python train.py --num_hidden_layers=25 --learning_rate=0.0014 --beta1=0.9 --doc_mask=true
MLP neurons of a small language model. Each row is named by its layer, matrix (down: output weights) and neuron, and shows model dimensions 0-191. Each number is 128 + 24 x the weight over its row's rms, rounded and kept within 0 to 255. Numbers have three digits each. A neuron's up and down rows have the sign that makes its largest values positive.
After each neuron's rows, "raises" lists the tokens whose logits its output raises most directly, leaving later layers aside.

L2.down502:091082135138140121160127117101109139152125113132144078155147160136121130091102110155142127139163183085167124123129142129154172157129135124150188119168099157145128102132189139129104157142159175112104101120101113134122130097105150137145149094167099146105107122121142114119117099169154111061123124091149100092120134125158112124093107119134110105134139108096132112135131161167127114156134172129102122134149140132123165128129145138084135126125156112120126138141113135114202091200166122153135121137116153113119105140139137109157148163112139142107127158136148135124090179108112147144
raises: "day", "ly", "end", "eral", "ously"

L18.down385:113093091124119115171059096103112105159142108120141152129179126161119108172143102119138129175144157098131162132160146115082094123156115161105115109172098133155143120128112113145096129177123131135145145092136135146129179178120139154127120155134109136099145138122104127123091146111163162099126143154176143127156079178146052127092128134145136109157135116100147118132112072138138085119138121139180122121125145140116118127101152125159102134139117164143139116103099112165165133133138129114095140126128137173137129105140094149173121100135103117139138114161114140152137128124122151108
raises: " players", " fans", " club", "Team", " team"

L21.down636:143087167185129158132130158122140158147113109116110146138147128111141119139153068131126127152162103091131111129117140123153134126126174139138119111123102152112104149144169144089125131064127141096174084081142134165106110131128162107139110077137110124160126127114145119140090117168126114127113081139126132099130120090133160124176117115146118141108110111126142157122106091161135120129123131132132110138142164164122159144109126128110129155134150138072104104160149135135132109189111114161160181152126133110129118148090095100104171154112126127155136162069121123133114127175166137144
raises: " 30", " 27", " 28", " 25", " 29"

L18.down54:133143123102104114112106118134117159108177155090127109087181111152096110095113131138120156150124145110130135106123156099128129162155135153132144112172121112101094110163137087113100103104150140131155142131107120112097099087134129111088132148127101112130111114115148111145120157113100099123090122102158153146156115167136092170120119136151116113164133137100132115151163159118147123125134113147136181139122135138132144167131144101110119136084126144119086104153133079122074112130115117098105141150093126149145157119145143148130087138131109126127107118153092165093065109136110119143
raises: "ly", "friend", "s", "hood", "ties"

L18.down620:093155144120133160099138095142131146105166108117147146098111101156131094151088146129142128155128120154110163115113126152102147147082152098145135121127147122140135121132102115118134134122160125073098121104110163093114091146126127120148150098117101148166128183127140129102151090119132164127099090126102117142159100157171173162125128146144134130101106136149108128132124140088140118141115177172169163135124095159086122158118116131115118108118132148109121099120161152111167110129116108122131117140129086169128134139156102166086148111130130157124125138139145124118194113140094101123
raises: "rate", "rat", "ration", "rated", "ar"

L2.down438:105135125128139114128138149099159113130133165103147118151113094113155143114084141129145120134117125084119131129138128130140152145149078133107109164161133082152110143113119118105123120100131105090122128136106122111144143108167119153155137106112192160150137141160109110146127176159128124147109109119119148126125157130087126177118137161097111141124096134110159116121119127115138075120152137177137157119128104150109115147125137111117128146149134163142109162143104112132116112120158137069146152156103107176124100144131135132139152147128121140095166116065103089144133168114108122135
raises: " rep", " p", " P", "resent", "p"

L18.down617:059155181117138106147139099116128161115116148165114126143142120154142134149138153113104133168126127146091142174105112128150145137117104156106132065104144146125119129117104119115131132151101129134128171110136092148139107120195151135098129142115092151104144106130106126137139124090077162131134127155075077138080105175084122129135126123153093145131113135170096142135119164140163133097136127169140139096133136143109144143122123170080135143107115124130117150120147166153159144163129155143105141114156111145113125132107128130089132085117087142091152158119083122160155112155187123118
raises: "ile", "ists", "ter", "iled", "isted"

L17.down15:126108104134145111129134099105151104071129108112105113158104083132158135144101158096114165136143132124119148131085142118093102133126150152107119104135117117099145109105127108166160110146114137113091173159132163118089141151110146123050129115123111119162116134130138131140134130152112117113123159100128115108168104124099151100136131157160140103138142133121152167086118128125099128134090141160125133159137090175117155127124129143124117128129103101144116099144130109120148137119100123129094058156103123079109097107105116132135148112144121136101147170160148175169138173127112116108
raises: "ached", "aining", "ailed", "ail", "rit"